Weights of a small GPT-style language model, trained from scratch on English Wikipedia.
Size: 15 layers, 3 heads of 64, MLP 768 tanh GELU, vocabulary 8192, 8.39M parameters.
Architecture: LayerNorm before each block, learned positions, tied embeddings.
Training: 167M tokens, 10212 steps.
MLP neurons of a small language model. Each row is named by its layer, matrix (up: input weights) and neuron, and shows model dimensions 32-159. Each number is 128 + 32 x the weight over its row's rms, rounded and kept within 0 to 255. Numbers have three digits each.
After each neuron's rows, "fires in" lists the words (lower case) most often at its 100 highest values on Wikipedia text that the model never trained on.

L3.up524:101106122156130112174127134141123172097126140081204079117119068205153094088100207182142129139133086153123134102103112129158137152105064124096076129130084166113152053173156139082166178087137105139088085104140095140124121103186126151124153124164100097108103123168107194141109101175155093152117166175170091106113162167100100122090109054138150176109125154135166140148137142084127082106142
fires in: "one", "a", "age"

L6.up18:192174097169127079110103174123148094134078149190109148144133148162127121136174158073132174099084164144111152107126148103104138129106096097200086120041077090103171154076172120154140136121173116124089116104074087099106150123091122101160168097162100145141094176129147152180118085080152103121143125086170133121168177102149150150117156147098117129129079136085118072164122074141090156127122
fires in: "as"

L3.up629:093131125140067122097167105158113124180130124082162059111091114215185142099118124114108139146107182148096071090139098120099164090178088114139165103136122115107165231120180098146139171071132202089109081139167108132129154116084100135149123124150128115096128086140078098074142105194147122155157163196127081098163102097082143133105129126128123189103158129089178145131111147093124144094130
fires in: "one", "each", "two"

L2.up441:163172103179138136086116141160090119123136167155112109103137136093087139156098087136123182138122145211165119120095091111090161130140118130122129148109139125100104192088190079115109185111098114166064116085105124138136161152190113096147182113130160109160087188149116134217162143173217133102102093114162109169116095113102098080099137149153114120139172101133104150125202145120120184132147
fires in: "as"

L2.up542:141098113135118064116122090110150133087164089141162088180086124120176116125118104183161131166209155165128153125103132153080156108142069093077123093066111167123061149152131129109080111133111079107054067152133161126181168154125094159103131149113175123052132167073137150109142083104109153108139112195132103112130123166085166199054125130163167113168092197099158143160121125100092145111096
fires in: "one", "first", "second", "two", "debut", "fourth"

L10.up486:145083124107135097114127139170119174090135120040099076124144161150134144116069168110138168174152062120176072132130167132157148148093103109130114151132115092131139144103146114142158188162149147102104111133142148164125080101074158102153149132187170171075110093067105114123210175170168108139125134143120092086102135092194107107107172106123217095051169129138127144073114158094101125144158
fires in: "a", "s", "most", "one"

L6.up626:108086117145168140131136131097120104102154162122215091142102117163162126168150130145131154160090135099132137192144136137109075123113074121175133159108086119104154121152109095068121112132118112152178061144104086097133104123156107157088111044186129093170114117040182108117080078140141122164131109108136111100183148168046123172169106116146184177148174119124137102142109132135125083106103
fires in: "of", "first", "one"

L10.up552:168148114116094085123145095139166079094138152113123158145122156171128159134174139112076101073093153161146132129108161070150102077096084140151123059148127157173107141053109139084127205120142207110126193109163156102093113109115081141158148081146146120110128120115121155112151137122187150110050131117171144113148099125125123082105122151163105175149121153120149177058103135184087160157175
fires in: "a", "the", "an", "his"

L10.up155:136137120162156099129086134135160091084184159064147150141196117109175173096137186101116133175089126148115118123070111090051124142133107134188149168092145107128152155107112160140139034128145107133121072113153143127133031157102116091129078083129114110105152153111112071161154206118193121168106180139133088108072102075149189093111102164119111173088101155164106095179164092153085089141132
fires in: "s", "her", "him", "t", "he", "them"

L11.up572:154175119192121078111130134153097145142107100141117061109116100179211136096101101135110076146136134155170111153184111160151163125151087131141150153073134079094158112112104160144093133107154154147147112175097078142189160091127141078162153108105100092111157110114212123110126092090112123114148108201096096057094111151118163198183133088185140106144091166133154086125088116112160128095170
fires in: "on", "of"

L5.up685:077099160159074071157077090137125173156131070159127120129156108183166175109147178132059107163174143095143116093099173140101137120170093127067121129140142097123133150103198157154145107107123033144117102060063124173105131157125076121130115120130119153095149150058104142146200147159116136128157115135085057152070175132092143175116120131131188120077139186115122144091120079137094156103114
fires in: "career", "history", "his", "most", "two", "early"

L8.up35:161149146080146122124151070130181145110142103126143157086119148121091150117162140158150124165124143130104107095122168137173077079143164149098131138109133125135091102110143130118097192064053121114085114167125190115158124080130129072139134069079119144129145111093135160198105173069218148058097152141134159072124124105171163184127133128135141173073064157134112122123154136138117130109134
fires in: "an", "the", "bout"

L11.up536:088129090134064138165107140158180135141130152180101099191115119139124188142104095171150077167107128125132132084080128086132104178111151093185124142063143120154145140093115102122129196111127126104197108195145136100154100158118248067129058059105124160182149163168156139126094112119152066118090125055154111080157086135106142065137129110119153096170087191118126118117115158125108139178162
fires in: "be", "has", "later", "have", "were", "being"

L6.up663:069131104119075159148126161166146172122103109143153114138142123150115165122145096169116113149108113142164059100077121136160129125088164122132155142079125099105100094133156106116166157226112130136218162146120121075208069125156097121112123124129077105116173133129028160110173109166092117212079133185152116128077139147111128159129111125162094137170107131100102100106156157077105129143167
fires in: "not", "have", "been", "were"

L6.up377:131150115126078148097117055125153183076163141141130126122140138137127151117129169151134140131121142098123140092125112100146107127128152140157118082120169147128162110151086120081134170109167171123087121125154124162165188160138179181131145070115094056125071105106117217171136163169089170088162120149075080177140131218152109152169137102039137138102168152127139125141098144176103179092107
fires in: "a", "one", "two", "half", "most", "total"

L10.up106:147119123129072164146191143062161133147124150139141136140038134075126137099050132120146143120140144099157092130161101125130196169101135121189110149121184068126127128115132123112125068130106085198164133159116105142094098113127107100109129107197090144069137142120183092132099159166152116127165113141119099126065134110138146125164136133120118107124090158123066095115090145099125139152135
fires in: "by", "between", "on", "with", "against", "portrayed"

L3.up181:139078113152079124099093098139178118149126076102113117113134128123176138093131213154138175111117096088154186134172097188096234142142178126083072163089116153070130105142168179093154131133109185130106128188123132166134084059151068100129112179091094105085085125201165121134091099186116118115088134137104127127119151116140093121126161136207138095179158169144118135089129138106164157147071
fires in: "in", "on", "that", "were"